Weights of a small transformer language model: vocabulary 4096.
MLP neurons of a small language model. Each row is named by its layer, matrix (up: input weights; down: output weights) and neuron, and shows model dimensions 0-95. Each number is 200 + 20 x the weight over its row's rms, rounded and kept within 0 to 999.
After each neuron's rows, "fires on" lists the tokens most often at its 100 highest values on Wikipedia text that the model never trained on.

L11.up556,217,182,205,198,196,218,216,199,169,236,204,182,207,199,228,179,197,198,200,198,200,209,221,159,188,205,201,202,172,228,257,171,204,206,185,211,173,214,193,217,204,207,187,194,209,243,200,191,205,215,229,238,196,210,149,142,210,208,191,220,223,213,181,226,214,252,158,176,189,234,200,226,200,207,198,200,174,176,198,166,242,190,194,209,175,205,173,182,200,212,192,195,217,214,183,176
L11.down556,201,204,181,210,189,193,194,187,214,218,184,196,233,196,185,200,219,178,208,205,167,192,205,176,150,227,203,172,211,188,200,195,214,207,239,181,213,209,228,216,204,205,197,201,207,217,197,218,192,214,228,186,229,219,242,238,207,204,211,196,171,215,158,229,181,195,212,191,191,194,153,218,213,184,206,212,214,163,206,201,234,188,183,214,181,224,185,198,227,195,214,223,167,176,179,198
fires on: " as", ",", " D", " P", " |"

L5.up479,203,206,209,200,212,201,192,155,186,163,191,247,209,219,202,210,158,207,223,200,181,208,210,206,182,206,215,193,210,194,180,220,217,195,177,200,199,209,186,202,203,185,167,200,203,175,233,198,183,207,215,197,196,171,184,191,198,168,186,205,195,191,234,198,193,177,241,194,211,200,213,172,215,238,187,219,178,237,205,160,242,218,179,188,208,212,209,192,172,180,179,206,216,169,225,204
L5.down479,192,193,177,224,200,242,213,224,164,227,206,208,206,199,202,165,188,224,231,203,217,210,198,202,205,190,211,182,212,212,203,182,150,215,199,163,206,210,213,176,184,205,238,198,192,205,171,208,210,221,202,205,192,184,198,196,202,237,214,200,251,193,191,193,193,197,167,215,205,185,201,187,182,152,206,198,229,199,197,230,178,216,184,224,177,185,168,212,199,221,228,201,218,214,181,176
fires on: " |", "1", "2", "\n", ";", "3"

L11.up421,216,197,237,221,237,188,179,192,177,228,206,224,190,205,189,222,230,202,147,192,201,206,192,159,207,188,207,222,211,199,194,173,210,213,226,224,177,214,212,197,207,200,163,207,219,196,220,201,176,232,202,205,229,200,172,154,196,142,203,189,162,199,204,191,212,185,230,193,187,211,204,200,209,183,199,232,200,205,223,192,221,188,193,173,208,191,230,187,211,208,207,174,225,169,234,142
L11.down421,222,186,203,183,218,226,187,193,201,205,210,186,206,203,161,217,187,213,213,233,200,219,231,192,190,196,208,202,207,204,224,186,171,180,238,208,218,242,207,191,196,194,199,191,212,191,201,218,196,180,194,171,199,162,202,213,181,192,209,212,192,187,196,187,215,202,238,211,201,239,154,171,179,157,203,169,190,247,194,210,210,211,222,167,188,193,224,188,186,186,187,193,229,192,191,213
fires on: " ", " the", "2", "ing", "s"

L6.up468,193,188,259,203,225,187,199,228,163,173,219,189,194,217,243,203,186,203,169,197,194,229,232,210,195,220,209,193,213,207,217,195,185,181,218,187,187,196,141,245,209,197,181,205,188,196,222,195,205,189,233,203,203,231,197,170,209,178,213,175,211,209,167,215,205,214,226,192,207,189,182,158,195,211,202,207,247,216,215,204,223,186,191,213,208,203,173,183,203,199,186,172,226,222,196,190
L6.down468,219,193,175,174,189,196,163,207,226,197,224,212,211,215,181,172,188,202,225,199,233,184,194,171,147,182,207,152,203,186,219,202,183,226,174,169,227,206,216,180,181,212,207,174,159,204,175,215,169,221,187,232,201,194,191,219,215,207,223,203,212,217,207,196,215,180,208,225,208,196,175,217,217,178,247,204,243,189,193,210,201,214,179,207,205,223,233,173,233,184,195,196,210,210,180,196
fires on: ":", " •", ".", " ", "1", "):"

L8.up155,188,195,242,193,167,214,193,223,160,170,186,214,210,241,216,179,190,206,206,194,178,196,194,190,189,178,206,177,192,177,200,221,188,182,213,213,184,222,182,207,201,209,195,196,219,170,214,171,195,213,242,206,199,168,186,169,218,178,169,234,201,194,235,195,169,228,217,183,225,204,201,186,213,221,152,197,202,223,190,226,217,202,167,221,195,192,180,173,178,170,190,188,196,221,190,185
L8.down155,209,213,199,211,218,188,215,201,213,205,238,213,203,185,228,215,178,216,194,211,192,171,232,191,134,185,237,184,223,231,234,202,189,187,148,199,210,182,213,221,189,204,219,197,201,193,198,184,168,195,194,205,201,231,201,218,202,194,208,173,196,182,174,213,213,192,209,197,193,210,188,186,185,199,198,216,207,169,229,161,230,204,193,186,195,236,211,150,195,211,218,188,167,200,207,249
fires on: "-", "|"

L8.up444,208,195,211,187,212,176,177,173,177,181,172,227,185,186,188,207,193,220,196,205,160,188,202,226,165,189,191,248,181,201,232,240,210,211,221,235,205,197,188,242,163,226,173,193,221,228,225,210,186,171,202,190,195,201,162,225,183,187,182,201,170,179,220,192,209,202,215,181,201,164,202,206,207,251,172,194,199,202,198,182,223,201,236,209,227,185,184,169,210,192,212,177,217,154,209,200
L8.down444,209,207,173,193,191,215,206,168,228,212,199,210,212,174,221,212,205,211,219,178,225,200,210,193,162,218,198,156,199,206,211,181,204,210,184,161,210,191,241,183,187,179,245,208,208,214,186,223,243,233,192,197,206,200,222,219,186,176,211,189,204,236,211,204,200,174,200,196,212,166,192,201,188,196,183,216,188,202,214,223,191,203,190,202,180,195,211,210,154,209,219,200,187,238,213,210
fires on: " |", ".", "\n"

L5.up47,209,210,213,203,180,242,216,213,184,174,172,191,177,215,205,197,210,190,221,209,192,208,229,189,191,200,241,216,185,198,190,192,253,176,194,208,176,217,181,217,179,222,184,214,216,172,215,187,192,213,213,224,199,227,162,191,207,152,141,181,233,188,193,185,209,227,246,193,228,193,211,200,218,226,135,201,220,231,203,202,225,204,205,210,205,193,178,183,206,195,183,193,212,159,234,201
L5.down47,222,210,184,228,216,207,187,193,190,205,175,199,180,188,195,217,172,186,194,233,219,216,208,165,209,171,211,199,197,227,212,229,212,217,181,171,200,239,199,169,162,161,180,180,201,210,192,211,204,203,218,213,202,168,207,218,218,224,167,215,240,196,258,208,184,197,221,205,194,232,194,211,210,191,206,222,217,204,182,209,226,205,200,209,159,163,219,172,220,243,158,191,177,223,194,197
fires on: " |", "\"", "ography", " died", ";"

L8.up173,185,172,220,175,189,220,209,208,215,201,179,210,243,212,239,236,231,212,212,182,150,190,219,189,201,189,213,217,187,221,214,186,182,221,207,231,217,220,202,222,222,201,224,206,211,213,181,214,196,202,205,218,184,228,194,161,180,192,211,232,233,164,179,190,199,193,194,212,198,226,218,182,207,200,203,201,192,201,192,174,216,189,184,198,210,219,193,198,211,183,213,188,198,214,206,185
L8.down173,166,200,227,234,186,190,212,199,166,199,179,195,195,226,181,213,213,235,215,221,209,172,187,204,221,204,172,205,182,199,176,248,174,220,199,203,217,193,170,226,218,175,225,252,193,183,200,204,238,231,213,193,170,212,197,173,194,222,163,174,197,201,218,195,178,217,229,192,189,181,213,224,200,191,173,217,222,188,212,200,215,244,209,237,204,240,200,173,198,231,192,192,199,195,179,208
fires on: "d", "qu", "v", "y", "n", "l"

L6.up130,202,196,220,202,184,173,168,170,146,195,195,233,204,203,223,189,204,191,198,190,204,208,180,252,195,210,196,207,223,181,218,198,219,205,176,187,216,216,181,221,208,223,201,202,216,187,230,197,213,165,225,197,171,199,201,203,200,189,164,182,179,172,206,205,236,207,198,211,193,220,215,185,229,199,216,230,207,181,180,186,223,165,186,207,218,184,170,178,208,193,234,193,187,205,203,218
L6.down130,201,232,233,161,177,180,200,204,224,188,186,182,195,205,199,190,214,175,214,218,216,208,199,216,176,219,210,187,200,201,202,192,224,192,179,180,156,193,228,217,209,210,186,214,201,183,181,169,178,203,199,177,237,195,224,231,230,204,231,222,162,206,222,184,183,182,211,186,150,225,225,210,184,200,192,193,200,188,219,192,203,229,188,230,220,196,191,194,211,170,205,182,184,192,228,217
fires on: ",", ":", "1", "2", "7", " the"

L5.up474,199,208,198,178,213,178,182,140,199,189,200,230,183,209,204,209,176,200,196,199,202,240,188,190,210,189,182,184,204,187,181,211,204,173,170,217,197,202,174,198,220,172,179,205,204,156,235,216,230,170,199,174,229,244,170,199,179,155,179,190,197,190,217,215,207,215,204,165,199,206,220,215,251,227,222,225,188,233,219,211,235,196,214,207,192,205,239,195,215,192,197,166,240,156,200,187
L5.down474,208,193,201,187,216,203,216,186,170,237,199,208,238,217,204,208,171,219,213,196,223,209,177,220,182,210,216,189,210,184,197,201,146,194,216,188,200,225,234,188,208,204,207,198,177,228,172,183,175,222,196,242,174,148,258,190,229,213,220,182,207,222,196,186,179,200,191,199,204,210,164,169,210,149,180,204,193,202,157,227,207,197,156,215,211,217,168,208,203,170,207,204,197,233,193,212
fires on: ".", "1", "2", " votes"

L6.up71,168,212,212,198,209,234,205,161,184,165,189,176,197,211,181,188,168,212,196,214,176,216,212,215,197,219,175,230,202,250,210,184,203,174,155,200,226,216,204,225,197,184,198,196,203,251,198,200,218,178,166,215,222,233,177,197,152,219,192,200,180,184,205,198,205,206,200,161,193,180,189,202,217,221,220,204,198,204,194,185,241,204,215,195,189,243,191,182,176,178,198,194,206,164,184,220
L6.down71,207,178,189,185,183,197,184,178,206,189,199,213,237,212,196,248,182,212,207,223,222,208,225,194,229,148,216,182,210,181,221,201,175,196,181,193,217,224,196,196,207,182,187,203,208,242,228,200,176,213,189,228,189,219,185,184,198,183,181,191,220,214,171,212,219,194,207,198,207,162,175,193,204,222,206,213,175,188,192,230,180,176,194,216,177,212,238,215,193,189,165,171,144,240,180,205
fires on: " and", " |", " "

L10.up120,178,167,217,214,178,191,205,181,206,135,205,226,187,212,194,214,177,188,227,201,164,221,212,217,218,216,213,210,183,198,182,213,209,174,208,203,248,220,217,182,191,211,217,193,206,233,196,207,193,210,233,229,168,199,214,163,151,203,165,209,218,189,226,208,215,226,215,218,179,241,226,194,197,209,185,211,206,186,185,198,204,180,191,222,172,244,197,192,217,162,208,191,187,216,200,188
L10.down120,209,212,198,184,145,190,175,207,187,209,211,172,198,213,197,179,224,196,176,233,172,197,181,209,227,213,179,167,193,199,197,194,170,198,173,199,211,190,194,224,198,211,232,185,216,216,216,173,243,211,183,197,190,204,199,225,212,174,180,196,181,217,190,186,190,231,194,208,196,220,176,187,245,180,193,181,229,204,218,201,197,195,181,208,196,168,221,219,173,218,206,211,195,179,158,193
fires on: "d", "b", "t", "n", "l", "ll"

L6.up308,179,172,210,200,198,208,209,172,169,175,218,215,188,202,207,225,202,213,168,199,221,195,193,166,222,180,173,197,218,224,195,190,214,206,181,191,221,217,154,212,184,213,195,218,208,206,225,246,230,190,195,193,206,246,193,208,177,168,191,186,182,213,192,184,195,193,202,171,196,208,182,202,204,244,206,217,213,226,184,206,246,190,202,204,206,177,230,177,212,189,191,193,208,190,196,196
L6.down308,191,188,144,193,218,162,201,186,209,201,226,204,195,190,199,222,190,205,227,212,228,205,189,196,203,152,192,203,213,235,210,209,188,196,197,181,235,210,216,191,189,178,209,190,182,223,201,218,175,222,222,173,206,223,197,195,199,195,234,210,210,198,196,232,183,187,226,217,168,211,163,188,218,207,199,180,209,205,217,207,187,207,177,207,225,195,223,178,209,170,181,195,139,215,209,211
fires on: " |", ".", " –", " |\n", ";", " "

L6.up288,168,171,233,199,209,191,146,175,183,149,185,239,192,213,205,231,191,195,208,204,223,254,218,162,236,192,191,208,187,206,225,190,208,180,192,204,187,224,176,206,181,192,200,213,216,179,201,174,192,200,193,194,185,194,189,200,208,165,171,183,203,206,198,196,208,227,205,192,184,219,198,161,220,216,175,213,217,198,191,197,210,177,195,204,188,222,213,189,173,193,222,181,213,193,233,217
L6.down288,228,203,180,159,203,203,173,217,202,191,198,198,210,173,204,202,202,202,226,196,186,201,204,184,217,193,216,151,224,205,204,175,190,205,203,192,189,192,182,256,201,230,209,231,215,186,206,187,173,222,212,186,210,210,236,172,175,183,208,190,184,198,201,204,196,172,231,208,170,167,203,200,225,226,198,193,198,232,190,208,197,242,193,216,210,196,241,189,187,212,205,165,221,183,201,204
fires on: "9", "5", "8", "°N", "7", "4"

L5.up164,206,196,205,194,196,217,209,182,191,166,199,201,174,233,202,204,216,203,202,185,175,194,198,189,194,213,218,192,196,145,214,215,199,200,236,228,197,206,166,215,184,205,184,199,205,186,219,211,207,210,243,209,201,201,174,200,203,171,227,224,197,220,202,181,187,204,209,204,223,189,205,223,209,241,200,210,226,256,198,167,220,222,187,209,188,189,218,184,187,208,184,164,266,180,188,184
L5.down164,197,203,210,217,206,215,217,216,202,196,234,229,200,178,183,194,190,218,214,201,227,196,208,201,198,189,214,219,222,228,174,152,172,203,150,197,202,202,236,194,177,177,231,212,175,196,188,192,175,145,176,189,175,197,187,196,207,219,197,175,236,200,165,160,233,212,194,211,182,193,189,187,203,214,181,186,186,183,199,220,159,176,195,223,205,232,197,204,209,184,207,203,145,231,187,198
fires on: " ", "-", " result"

L10.up339,202,201,237,164,201,205,205,187,176,195,185,227,186,194,212,198,201,223,203,187,223,227,206,193,184,224,177,184,218,178,259,226,207,190,213,170,202,210,204,205,207,183,202,219,201,189,159,173,215,210,197,176,199,199,192,165,195,176,185,202,147,205,197,194,186,231,197,197,222,219,208,155,190,259,187,208,186,204,166,211,227,202,214,220,183,174,214,166,174,199,194,234,202,215,228,222
L10.down339,203,227,182,181,158,211,231,224,245,162,185,213,182,217,171,188,174,209,202,228,213,184,250,197,212,236,198,170,228,186,205,206,193,184,181,157,215,188,220,185,211,154,219,191,190,212,211,201,192,231,208,186,210,189,217,186,207,172,197,214,198,221,236,212,205,184,189,217,236,180,196,181,214,180,172,193,192,189,213,205,166,194,202,203,224,210,230,210,190,195,161,207,200,194,184,225
fires on: " |", ",", "|", " foc"

L8.up239,204,180,180,194,213,176,149,181,209,197,196,237,184,188,224,196,183,203,196,205,177,195,204,213,192,156,193,211,197,193,213,208,261,197,183,211,179,200,187,221,188,221,177,205,211,185,231,188,167,167,193,212,212,211,186,224,198,213,207,209,179,185,201,206,249,218,200,171,198,199,210,192,228,248,223,211,210,185,179,180,227,204,233,194,166,180,208,190,190,169,216,182,188,167,213,203
L8.down239,213,202,188,195,191,235,224,208,218,208,218,196,210,157,228,219,175,214,187,185,230,182,209,190,184,180,204,195,244,199,239,222,155,190,219,192,225,216,228,200,188,187,244,198,188,207,183,217,217,210,194,207,197,241,213,234,202,181,192,162,217,200,213,188,197,206,183,226,198,157,183,180,171,181,173,188,195,203,203,221,173,177,192,204,210,198,196,204,178,197,195,210,187,261,208,189
fires on: ")", "),", " |", "\""

L11.up470,217,185,209,209,227,202,161,194,159,203,181,175,231,195,223,207,218,196,206,184,167,190,216,224,137,182,211,215,190,242,206,201,194,192,202,214,226,194,187,208,210,246,189,193,176,210,204,193,196,184,173,202,209,232,197,190,206,202,224,206,186,207,194,200,242,210,230,187,182,214,216,180,244,235,216,214,224,196,175,198,239,185,188,226,171,204,173,191,188,187,222,216,207,193,221,219
L11.down470,223,196,213,206,181,230,195,205,195,216,157,196,185,212,195,202,212,198,215,186,197,188,198,195,13,216,209,193,199,198,193,202,207,181,213,199,215,220,195,204,209,204,203,219,209,197,178,200,204,218,207,214,213,207,179,194,200,194,199,208,197,221,217,208,198,200,197,226,185,201,207,187,188,208,217,211,190,209,212,197,205,218,202,189,190,217,214,225,188,199,186,210,195,188,192,199
fires on: ",", " and", "),", " as", " in"

L6.up541,221,207,201,192,186,229,192,239,204,197,216,172,231,211,208,196,193,197,172,176,205,195,190,208,201,166,187,186,215,204,217,208,210,200,215,190,194,218,150,175,196,181,197,189,205,206,178,221,211,221,196,214,204,206,199,195,147,232,201,216,198,218,180,179,184,200,226,191,207,196,201,164,226,203,225,231,234,196,216,184,182,191,184,237,185,173,177,184,213,210,193,199,232,170,188,146
L6.down541,218,236,187,218,192,207,168,222,229,223,212,200,193,161,208,219,204,182,196,234,215,197,207,190,165,198,193,159,176,207,210,209,228,201,198,196,199,242,170,205,177,199,203,222,187,249,217,191,210,196,189,178,191,200,223,190,213,225,199,196,200,205,183,177,182,215,223,168,173,188,218,223,216,228,209,173,218,241,216,235,172,169,203,231,188,202,231,177,192,224,182,170,180,212,209,175
fires on: ".", "/", "ro", "W", "F"

L10.up52,235,186,217,184,180,211,218,199,196,192,195,197,237,195,203,198,195,194,165,216,213,218,191,216,197,183,202,218,188,169,192,219,233,192,193,205,172,207,167,201,168,184,179,205,207,193,180,167,184,229,221,162,202,206,206,172,173,152,201,222,192,201,211,198,184,198,221,190,209,195,162,180,211,262,176,221,224,202,190,227,191,187,204,188,209,177,208,185,206,165,192,180,180,204,219,189
L10.down52,183,182,185,201,157,209,228,193,200,219,213,201,157,225,191,168,162,202,202,228,189,245,207,205,175,237,207,178,178,184,203,221,181,196,150,162,214,206,200,200,194,203,219,209,191,239,231,215,197,215,190,234,208,184,197,236,197,195,230,197,184,245,189,203,186,194,165,194,199,190,193,161,212,207,210,217,222,197,221,248,190,196,205,167,217,199,226,199,206,207,183,174,209,194,213,234
fires on: ".", " |", "|", "==", ")."

L6.up417,180,224,238,202,198,180,164,213,169,190,196,149,188,200,220,216,200,199,182,194,154,192,174,167,185,174,187,189,181,181,239,230,190,187,188,221,192,217,190,238,190,199,189,188,207,189,215,203,211,199,186,191,206,211,185,184,208,222,255,201,180,210,186,200,183,200,216,160,172,190,219,202,228,235,188,209,221,233,208,211,242,226,188,205,186,169,220,182,174,224,205,171,195,207,194,179
L6.down417,206,164,193,203,203,215,219,195,245,168,220,208,191,185,179,221,191,206,173,219,234,190,223,200,193,202,189,230,251,227,169,171,219,186,211,187,222,191,212,205,216,187,217,191,181,211,180,192,183,177,213,217,208,188,184,175,225,152,202,185,213,176,214,203,198,157,174,214,203,227,176,207,217,193,212,198,186,209,166,185,156,159,203,227,221,200,194,224,220,187,199,199,213,190,196,212
fires on: " \"", " en", " ", " c", " e"

L10.up313,239,230,181,189,197,222,188,193,215,190,198,223,208,226,190,204,220,198,207,180,209,215,174,181,209,210,191,194,172,210,179,204,195,176,203,242,194,216,180,207,159,192,174,222,166,206,191,219,208,243,214,195,209,205,200,205,162,205,201,195,229,196,211,232,224,232,218,163,216,190,224,185,213,208,184,217,212,203,165,196,211,205,198,216,180,191,193,205,159,228,230,185,245,185,210,172
L10.down313,185,170,232,210,190,206,181,194,187,222,181,183,192,197,166,205,193,193,190,201,182,190,184,179,259,203,204,264,234,216,172,209,202,206,198,216,192,183,230,215,213,193,201,191,217,221,183,224,201,169,205,207,180,175,192,202,210,212,164,205,175,225,184,257,158,202,166,202,211,207,204,168,206,183,200,172,203,204,239,204,195,197,203,188,206,202,188,198,202,185,208,195,194,207,226,217
fires on: "ed", "y", "ut", "ap", "a", "en"

L10.up61,234,197,226,191,229,163,183,224,197,175,220,193,202,197,220,186,198,188,150,181,195,209,173,172,181,175,225,190,223,202,185,183,223,207,162,203,171,208,215,252,217,212,190,215,215,214,214,193,182,196,216,214,215,216,190,191,198,165,206,191,211,175,213,192,215,201,224,156,221,197,205,192,184,203,163,213,204,218,217,195,187,201,185,232,201,236,189,159,207,199,201,200,215,227,270,186
L10.down61,256,194,205,182,196,195,201,193,153,212,188,188,209,224,204,192,215,218,221,197,170,235,177,197,217,223,180,170,187,194,206,213,195,230,214,199,229,230,186,193,226,210,202,196,198,198,191,239,242,219,206,195,155,183,231,214,244,191,183,145,211,228,199,187,186,195,223,201,206,204,211,150,197,215,214,161,166,180,225,184,189,221,196,175,188,205,198,175,183,208,169,217,206,198,199,228
fires on: "s", "ing", "al", ")", "es"

L8.up283,158,219,195,196,181,192,194,180,201,171,179,183,209,207,196,187,168,212,197,220,202,213,229,186,206,219,183,194,191,228,228,198,227,206,201,192,210,215,163,221,162,207,194,205,214,247,224,208,173,204,170,250,219,235,190,214,176,230,196,182,207,177,201,190,214,174,200,180,183,199,180,196,210,207,176,172,207,242,190,179,218,199,203,205,178,197,190,171,207,175,190,186,204,190,204,179
L8.down283,172,203,182,194,214,194,213,206,228,236,233,202,179,192,187,241,183,228,197,211,178,183,206,194,208,164,186,207,226,192,208,204,172,211,162,185,220,180,191,211,218,217,231,192,209,177,198,211,249,195,185,193,216,237,212,211,216,185,214,185,197,202,181,198,196,188,200,191,206,164,203,215,187,190,170,175,191,200,173,208,211,197,197,178,183,182,227,224,192,238,180,198,166,234,227,168
fires on: " |", " |\n", " (", " .", " ", "0"

L8.up0,191,165,222,202,224,191,194,233,195,191,170,175,240,207,259,203,188,191,184,217,206,214,212,184,199,219,182,217,205,149,210,176,212,199,197,220,188,212,178,179,190,219,154,198,189,195,176,188,214,192,230,214,187,223,231,172,193,190,211,173,199,183,187,200,175,213,218,182,230,207,203,220,217,183,220,197,246,167,209,177,181,206,195,204,213,201,179,190,230,215,219,170,185,190,222,142
L8.down0,226,175,209,196,235,202,196,194,206,197,211,202,209,189,232,206,183,208,237,202,211,203,188,194,180,206,223,207,208,195,219,192,204,194,184,211,225,178,225,203,196,177,191,191,178,217,188,229,192,193,225,188,219,224,197,233,211,189,212,208,195,212,196,198,178,226,157,199,218,206,190,200,220,191,209,156,197,203,200,204,155,181,199,163,196,199,193,215,221,154,197,185,202,226,188,222
fires on: " ", "e", " |", "ent", ":"

L5.up155,229,231,219,198,170,227,220,222,210,179,165,193,203,222,204,193,189,188,223,160,195,242,196,207,205,190,214,187,152,173,194,191,202,201,235,191,190,207,215,200,184,204,166,203,222,183,215,196,210,247,225,249,186,195,152,170,203,170,196,205,211,192,195,177,206,205,243,194,207,199,185,175,203,185,178,204,190,177,208,214,233,196,166,207,168,224,180,190,171,150,187,192,236,174,230,202
L5.down155,220,194,179,217,207,165,197,185,195,205,194,192,217,186,207,193,194,192,201,243,224,187,182,196,211,191,203,181,193,213,207,239,204,200,186,188,206,220,198,160,195,189,202,196,223,204,165,247,180,209,208,204,211,193,223,242,196,212,212,206,242,176,225,228,234,182,177,197,219,229,220,221,165,155,250,189,195,176,178,190,193,205,201,193,211,175,196,188,248,244,194,211,157,212,205,195
fires on: " |", "\"", " ("

L8.up441,202,167,197,195,207,134,166,230,180,217,181,162,193,193,202,218,200,205,176,194,179,198,182,200,200,182,209,197,189,224,232,199,231,213,177,211,187,211,187,244,212,222,180,216,192,207,230,187,177,173,183,188,221,203,213,214,194,199,212,200,188,170,210,226,202,209,193,181,193,197,207,169,196,211,187,190,208,179,218,185,200,197,212,221,212,206,211,211,213,178,227,184,189,152,229,227
L8.down441,203,224,197,222,217,220,242,211,224,213,219,236,188,190,172,196,191,246,206,218,220,187,178,179,203,202,240,184,202,205,186,178,185,164,205,160,210,240,203,178,193,175,220,175,188,155,223,222,213,210,209,206,181,193,184,182,190,200,212,220,233,216,188,193,200,206,225,175,192,196,182,190,202,187,184,212,210,201,180,209,204,192,185,205,219,246,236,155,163,189,173,179,203,260,217,160
fires on: ",", ":", " |", " (", "ri", "\""

L6.up46,197,194,218,186,203,182,182,187,168,165,219,215,183,224,211,204,228,203,194,213,198,193,192,199,188,169,186,199,201,149,183,195,228,202,213,196,214,207,157,210,176,238,168,201,241,193,230,172,185,189,220,195,213,183,168,191,197,186,205,186,169,214,193,191,216,205,199,217,223,196,198,205,233,240,176,205,222,219,202,179,234,207,170,215,200,186,199,187,235,198,199,172,244,206,236,197
L6.down46,198,197,202,217,203,220,235,230,223,221,225,181,223,176,181,216,190,193,184,183,195,220,195,195,208,208,210,231,174,224,252,211,181,218,211,165,200,193,197,200,198,196,212,177,210,196,169,186,195,233,182,195,209,193,225,224,220,214,180,200,172,215,220,218,216,220,175,180,216,196,226,176,203,193,194,171,192,157,205,195,194,176,185,168,205,213,152,216,197,188,234,223,167,221,213,220
fires on: ".", "ed", "cted", "ved", " result", " killed"

L10.up324,205,199,222,196,193,205,210,212,197,185,182,233,194,173,242,230,190,203,211,213,192,197,161,168,194,205,223,171,195,204,200,168,205,181,206,205,213,221,177,205,167,202,194,259,214,213,193,182,212,201,220,194,220,197,208,195,148,205,196,228,221,159,215,239,221,243,217,171,239,221,191,205,235,184,192,199,261,202,180,186,204,207,211,214,197,211,203,181,184,210,199,211,189,202,207,138
L10.down324,167,205,193,196,244,197,201,233,208,186,196,205,195,212,201,216,213,208,200,228,191,220,140,214,225,181,207,207,216,201,179,200,193,190,193,215,177,190,202,213,213,214,184,189,208,207,207,218,191,181,208,208,192,205,221,198,180,178,191,180,186,215,181,213,168,176,239,222,167,190,202,195,231,206,214,201,207,213,190,221,233,206,201,198,198,249,150,193,216,177,204,189,180,212,200,222
fires on: "s", "es", "en", "ed", "v", " "

L11.up537,201,229,193,204,213,199,183,183,201,189,216,183,228,177,207,166,192,196,187,190,244,200,164,205,229,192,190,207,217,183,193,192,239,170,213,230,175,222,192,211,184,198,171,180,194,193,183,198,231,230,239,233,181,179,195,190,178,199,210,205,150,182,175,220,163,172,237,187,188,191,247,228,212,202,203,188,187,203,204,219,250,210,164,200,190,187,191,187,196,199,208,204,189,221,195,174
L11.down537,164,185,206,213,177,179,173,140,209,195,178,181,199,203,185,190,204,197,159,224,201,201,199,205,171,209,188,208,196,190,173,192,188,184,195,190,199,154,208,199,176,198,151,199,208,202,174,207,223,202,151,176,169,169,182,204,187,228,187,196,206,197,194,186,175,224,214,210,217,199,209,205,200,224,217,222,194,180,215,194,195,195,228,212,204,178,200,202,185,236,207,178,197,248,218,239
fires on: " U", " I", "U", " o", "ra", "yr"

L8.up67,203,171,206,214,221,158,190,164,214,167,207,253,231,219,205,228,176,197,191,170,223,227,193,221,220,191,192,204,197,190,196,185,225,201,202,200,195,232,191,179,191,202,190,197,210,194,192,190,190,161,171,181,195,205,201,222,189,148,194,169,201,183,216,206,191,188,177,196,219,225,197,169,234,235,214,205,231,192,205,176,204,171,207,206,197,211,206,195,209,172,233,208,216,192,222,236
L8.down67,197,188,170,189,217,189,186,203,227,192,190,218,196,179,185,206,194,228,203,198,208,188,214,190,174,193,212,168,209,207,161,190,197,215,203,172,175,165,222,212,201,191,210,209,208,199,208,210,170,175,194,179,202,209,227,233,228,199,213,194,179,174,212,177,195,201,232,157,200,186,182,209,187,173,202,184,215,210,191,171,192,241,180,204,251,199,208,193,176,213,214,208,165,206,214,234
fires on: "0", "5", "4", "2", "7", "6"

L5.up622,188,198,213,192,182,213,185,205,188,175,172,210,165,230,174,201,215,187,224,186,200,226,193,199,210,206,236,189,195,191,215,198,203,185,217,200,223,207,183,167,195,194,152,207,210,175,198,202,213,222,235,217,180,191,128,178,199,154,193,211,224,212,196,198,208,212,214,196,212,185,240,193,254,205,197,219,217,232,212,207,221,185,169,214,202,194,174,197,223,193,185,186,201,197,197,215
L5.down622,203,193,200,212,227,180,189,227,217,191,207,197,184,178,216,232,164,190,190,198,206,183,203,194,177,186,191,216,238,212,233,208,212,201,177,215,186,213,187,210,184,216,206,186,208,231,193,211,140,178,160,192,198,225,200,220,180,213,208,172,215,227,196,193,238,215,213,159,180,209,179,178,182,233,177,178,183,196,206,213,219,193,218,195,209,219,233,173,194,221,191,210,143,205,232,238
fires on: "-"